From a checkpoint of a small transformer trained on Wikipedia.
Size: 2 heads of 64 (1 for keys and values), 7.02M parameters.
Architecture: LayerNorm before each block, learned positions, biases.
MLP neurons of a small language model. Each row is named by its layer, matrix (down: output weights) and neuron, and shows model dimensions 0-159. Each number is 500 + 50 x the weight over its row's rms, rounded and kept within 0 to 999. Numbers have three digits each.
After each neuron's rows, "fires before" lists the tokens most often just after its 100 highest values on Wikipedia text that the model never trained on.

L8.down314:600543480555533528562466513356538448454463450570550473470505494504422472563401482509524489529514617435502523499481494394457478584530569452512501550500519584604402415512492527563404489576548553522547567516582568431497531591552475458538507502574548510478512440438504397472435541477555484549473504467499503398490543477550500428503531507477516513445441536522498494487511525381512490497426558529560488531536520517490472538486454419475493566592495513392557422548434492538491452491475439
fires before: "s", " (", ":"

L10.down521:598538456480544359507411442564403464405466554447463472459439509531447442554551460512566486530546521478475538427494533464593501552511492445554477494382535511517419433500468483555549538441437515588454671526550519494508537554436508492531482514571452463456481492451562510530585537574510475527476518545553504537426479493495446516491441515575461428533449531493404490539492488400510550520467452596588490551505543573496450491429531438488505476552431473449541482540439487454573515560533486
fires before: "="

L10.down494:495368594554551422509497581596460571439505513445515509464496523388506499424567508534424549613513481508538438483464437506497572545419452536506550426538493570547470449484496423513501498515535428482495457477461545424525548483489462375458501570497379587452555486464491440466482519501535510484569487427517506401579503407518498515512573497429502480521475458462408513567512593487565464535479604506533532526469542443491581471500412459480524518517471531508520562520590438508467528582553519
fires before: " |", "-", " 0", ";", " 1"

L13.down261:519374518456425510512478485494545571516483429523459541506538495548470542472587500525567510556465522474507519482535485564490440452480466462488454472505628415377560478531568535471461542522522565514502499467498432497445447558621474527420556525481505412449559434469460568557531472484547520420564525499459534588589532530497441553529523437592413522553461474486479450462492515563511465532483464516405447449428494466407500567577472498429457620498564537578579415441440502503554499488506426
fires before: ",", " and", ".", " in"

L12.down39:587515424520582495502544506528548439521530430527589465417577532515502492556609546484520518503533500487468444477561468462481583471485381532542535444576619376532588522474581534435482525520495508520480479508552472519447556519586482530530419501494565460508499552577496443612464432553474584486556628512538500481553477414507447490543508478524516463524420433483448410380417531494518457518433443496421435509497516450506460512468446445568505470495517562466486540483498502596493490551495427
fires before: " and", "-", " by", ",", " in"

L6.down154:509418540461476602515520470528431554412482544514479434546506458527541452495542435580583568523506506542438462494471531520544511429592527452471458548482525577487571528428544467488449492497404510445515422461437495479461414459511607531576478473450577558529495561478590440508479532482388448465477454474463390529580495566544528456491436507474521527545453518594562420483551509559440401498515635478444491469529470433544572519473531537451440520546546551468480543512579569556503449424515474
fires before: " of", "=", " =", " War"

L2.down347:436408501557594484412469419529515449556506399433495567436551508476495499458477619575445495499573517482561485563502443554522513515463568513481540504515444507509446496520596534556576569409500577431552556459439544436536460500486495527476518518481514518409492511435430496456474444463502569489438452487448556494448477522532525430464491447497496486536603579494395478501519520476556465442609559508471542579498434621517516509540564509511548453511389436562484467516567503476553438490618545
fires before: "|", "-", " |"

L14.down455:564532468552554538478469477524480484454495532445501460538539499519521442459434489590456433616549598553474581539473484485447552419477415374400544570473514549485447506463528525409526531488490519491616441592497571459490521437563572508453495527522486583468516537504510518531492535497474491515430544381449487600438441538511547449554459622547511452500553462529511511545321558566535452470471553478448557494555411442491475575483462438427466532505491491465487462508499495456482519457512513
fires before: "\n", "  "

L7.down278:481499470549583564517533515544475591497510428457485474493471480430517514543472571546640441507619462562466544483544558447473505506537555431473443682389555420509541474531574560511558459470505490513462536491465578570403448506503531454435429546493481549540491499458417499486477556514436470479459453550449425576457501552494521419456409503516512466494428445542495532432448447452545533499465616542440481535494590450504545582524539541437507539454509448438522560517482502510493491423464532
fires before: "\n", "  ", " 0"

L11.down38:588364474639517482542474463507511462440461504509486486509491535494483361612471610604415462526480491462434558518504517459483573568510525528449439512538404509468508573585505464468493444535556381519467489537512468516501541461500559483422481543397442580550505590480541457499532438490517488458545492526478485489542576442422416468519495597505512505574458563511555480545400461513532509483488556478497527468610488523516493420492502530517523550497525500498489595515574514467417390463515491
fires before: " |", "\n", ".", " 3", " Cl", "3"

L8.down537:566516455454547588468508535449469556442498491498486446486472534513563596458488527416469457504526466575551444434548538494473498439535507440477556506495466531617501442480469521513510456511555409435532457570462461511540472510490460487552484518442470530578470523517530463488472385493511544437602506537520495591491481507469495561490582491549464587503613527485511521542408518391387437496546545592594494551559528481465479464534478464495457528551393552468457410595441553479530480484325526
fires before: " |", ".", " P", "0", "1"

L14.down453:513504485518454521518508565442503476535515444504505487373530468577521419552536400495423500439600523542428490508517540359527504555543576491429556546451520515604470516554532559537408469490527438488409483421479467491489502504536398498545523500470523470559583537501463540457485421528527410449491497524467484578472501514420463587487514550517527555495406410529524584564368556538506570565559470538483414493515499502550443518567535492451481542595523509499443542473497467595396532491495470
fires before: "\n", ")", "ta"

L15.down215:588499528410549537481433587570504521455525478488502414464489460559511556538441489535544491473492593430450526451429523517496515467627559530496615500519503526466426434467403486492517421458580535499480504559415564607513507408463548536496532487468493499553469527538464542521518469459492569478536515448524473500523504580449518559477550444415502535502430511536568586490459468491549435479483371439560410490389383512494468514561470538523466560599440444447560505555433474499484567484476558
fires before: ":", ".", " |", ")"

L10.down639:457463540495512502454401508647414544478483415397484467443462437529495395581452463520525445535487605486483529461545510534551456491594453533529487546493455571480419531430477464492556431467435514631428514429469477556487510493492511510418517519465516473489447400444504485516598508521526458521455465455454532479507465472602538525432574534474473547409595456578539534553582492492505512518543505462525495574449612474585517502500472566536463561425479463454530469565530537507468530594458524
fires before: "|", "-", " |", " Rat"

L15.down611:451480513406499423541537488433499410487508519477501465551437551527475480525515493430474483485407554514487479534569486523493465506512482466568549512569505434618506501572397524531478487574551448495511461542421571428530489526493578463494539514586469469424576592458496406463490517506559536562559529463600504530522536456411548471459450525538390510529597468518539628558529458454412512507437610606515457524542425456522537405429520487475487500553465596494467509502484538542494529407496436
fires before: " |", " kg", ".", ")", "'"

L9.down575:492494538619473509517542425495517500426476417516409546522610438519429478489527517552428444493529466481391507525525528531462488579483460501454522462466443494385413506464458409491518432430482485526507501424537498580522461498513564436530464397337420588474511474541503408472551529512487455489453445476540505470616484465509472450506583564549518566588496561541547472582545561512488475527602483485569462558561442478516539548523542558512488534437508518526466575462575564483498544474545529
fires before: " |", ")", ","

L13.down91:415436439453423551558457426518460466416502402443515488486462460530486486515424552458424496522503581500468541511551534490528458519519449455500409572462450472450472479521618423544502524531470475511495548463610560569533518490510578394516563536470461458565516498436483504451553469517557605485515596564559493505549588466538473493412434517423479561526383428519576552560524488468567484507410500512495574515562432457489482531527449446431473558512447461504505531534523547520445484644516465
fires before: "|", " |", ":", "s"

L5.down361:544480461545561439604449577525474596486426522518443406476406533487446550566483474485473541480561438543476476586509469453536540518514479493557483507566438443527524457448465503426568489562611515520465477522411594456467415462470549602498529460458502548502538486509595472475411511530473487595494439487513488451481494462556554485460367433617497542533473390583443479537495465599504510461473514523554512475505455580468619456560470470419532457451462501481514470503539573474570504543501501
fires before: ",", ";", ")", "=", "."

L10.down38:616511518620508460493465463550526459449470601404515423524538512469444473547525544525475470486541514457492545570587512481454503527385540591499503450537509503457420507506542485457417423453470514550506485548552497429575468455496499504505453576349444477563513523474450558502644437489480443564467556512479514468565503432538454509552430565493596495523490514500580496504418480465525537561494494393470498423526575543508525449508401593575551451563510436506463562470440516527451523501520481
fires before: " |", ";", " 0", " 1", "M", " 2"

L10.down88:519433563551489469517452489505465475506532515419451538558500506470525490509505473569399563480490492543445464524409577429543463502477498569512519402508508421571558503454571496591480515589563444455586416452488454442586434495530515539539499496463453435511569485478567451502445529509450486526620538408526412419454479594429474502470444502451538471574476493427613472449456511590511443487554572481584459550491519504448569503413560516527472537430489481480639517487573515436523547476509483
fires before: " |", "|", "  ", "\n", ";", " —"

L5.down600:443417431524571505492486518474526503516553552511517490512598436449433550432507426435466478583551499529445462464466510568485486561425551456464491458429489562536500561433532589550428529428438532548539512564434480442563484455410561507505518579538494534528543617421513511460520539433481581464524485544506535479480483553499462608459487507496541501570502475535489517560355554438394492495467547512501535548530563577485558332541556478503435527534556533422464488473459432418467515507479472
fires before: " |", ",", "%", ".", ";"

L11.down300:482500356549534506552476483495445464490428503541421421581488500576465412566486518508587491553490456481409503446524571526507502553616536419508457462481464498527497528442494440479527477512504509576509470541401575517507528533519602466572489468492496554498590525589511476489553508518402476591506386465394508444472426511514497543427438449613432513587454523471477510484486478464593531480531527505434422532506630430458528507504526551437425457475522567514543455530548556516510467438513466
fires before: "=", "}"

L18.down57:524550419478567461539502498524489482531445501508438495492493518459551538468454496440427549489493576463549497583456448508454537418549570494452506590468545453479446449393519541488484524509507527601441518507452545527553488485480478456498436432563445557531465441554507417463520525600530568422498463451459449552465467514563413677532473481443557529479537478459423538506397465523472481542517436555610498506664493520520493597467411484586580425569442536518510514477522469489473502497460470
fires before: "s", ")", "d", ".", ",", " |"

L5.down611:465476453451521566472440465488480583500478478489497520547509494575505513459441456544584478470500378461508522472561476476481520530414514527507471482474490484556458462443600351535474581576497560529572558507486593535530424515476524521555454486588392493442540537510473603489529490511463569471457419555479373465520500526562538486446380453443443419466524542511375508502415492428514542483462546583469459557579600517530548452473492481533445562530541499488475454586531541494542498509522588
fires before: "="

L10.down620:473425486552541564490540543466423499600392518362458552465478526504518562498548458527537444525464466428520512550495493522464529442509548511440361482507510450530473457541423510530465552502516510557504441539529417445482525525534543443505526432445461585524543660455477386546534554509358475557480446535462490495559511487529503444505561623572480494485559483482545452484497490453371540506558542599485446508517429541491503464594507566538536490505492479453539522559537472521466423548529539
fires before: "\n", "\n\n", "=", ".", ":"

L9.down342:515504611471444478458563565510468500540522490477417454557513492560503444501566521458418522426531550463569442552487582500515465492464528580451598474565504566527502399438483424479467459489531507457511552528542464537620442434546552479483532493498452584492511467485485532505529542480486387477440581449517485475533539529448480554502445523376539558506416456479460474507510433562511481508520502476500518484614357485543519498544440510541487565444559591492514650398553472557426488432534470
fires before: ")", " 0", " |", "\n", "0", " 3"

L18.down623:544438499509512539488603515615483512474540488700553584494381510497420510456477413537546514459494462448508591543554462565457455523513458459562520411423475471455451439485546469368492495591508482519483510438555413507533494533473523466490463603465529484452567467518551585527456413505537510434513557544476515555463553479455561570497514478493441440555425503500527542451376434456480559488502465510386536456546549443505507548525494470507488506584499522458534527447469523518470554507533461
fires before: ",", ".", " and", " of", " in", "'"

L12.down47:467508499445502608537524406488435460426490505500566438581439466441467473462498517655453524506522501594480414569504515484535506475474525573512515513450511584579478430470503546431519486503562472458451461489455476373476556522568516491462481518524562554422578519563433550528460453651484502557497469423461452585497506539515509458449548475490568516545540560526442460491443560565497429579443462480539539451470408425502530537479457552470454534521576478482464569397598447521521482462539524
fires before: "\n", "\n\n", " and", " \"", " but"

L8.down171:462473475574455550502520473552486470414529554465547403509543554629527497563569576569455436515398483514426478412437465528414424467492426548530435491413525573512546595524449455508438384454526466592500464475567502482584510544569490532544481512423463526474527532487459464463509513534552506527439570484673553416559501515499491550546429447535439528515476514489569573490536462456595420518543538539452493420465519464469478518486479438460534496494508481502465543524568496526463563497423485
fires before: " |", ":", ")"

L9.down518:596526493537518478521483446470412469446526499540465382495530452546500432544478576477620490469527535447432584526476608495526496464474397482496574541434545476468467458485550462533515486452508551461502503533448460535426490584519502508492407544580527458415558467411531413491488399500537454522473482538526507587475524472510559448460553521554421542454464538480479478472432551407478520526473596449584414605490555500528549414530532543515527520618485564420506469526524558483453553526523387
fires before: ")", "2", " (", " mi", ":", "^"

L14.down434:559491528560553540444447458507555519467603452502479477345553469464402541477456410557489508508525414560487542483523437455426527518512497550556536486423506507573448443506437584544501392474514569614510502499543607482467582428506478485558469491476555528537507514451480483517482474506501580520495477504448537603512559521476490617413463533639466544577487465497454536491549440493577476440401464581508494514535591539530474521505472465488493511476473461427416490521419493447448488495409481
fires before: " |", ".", ":", ";", " (", "'"

L9.down619:505338530517444538523552550537482417624468492579532461563442438412500473478551568520482605473478595412485523516409456454464481474534464505497500616568574433558474437521483532491440439533509505555460545450467450490606528535598562454547469455497426423449415520455546446536493436548483571482445500483497382476558505616499461525514556492518490513550519459505585498519453535561513457491415509608493465427549501457451525445551466531510477553480552509487464476498463534541515494538510485
fires before: " by", " in", " as", " to", "."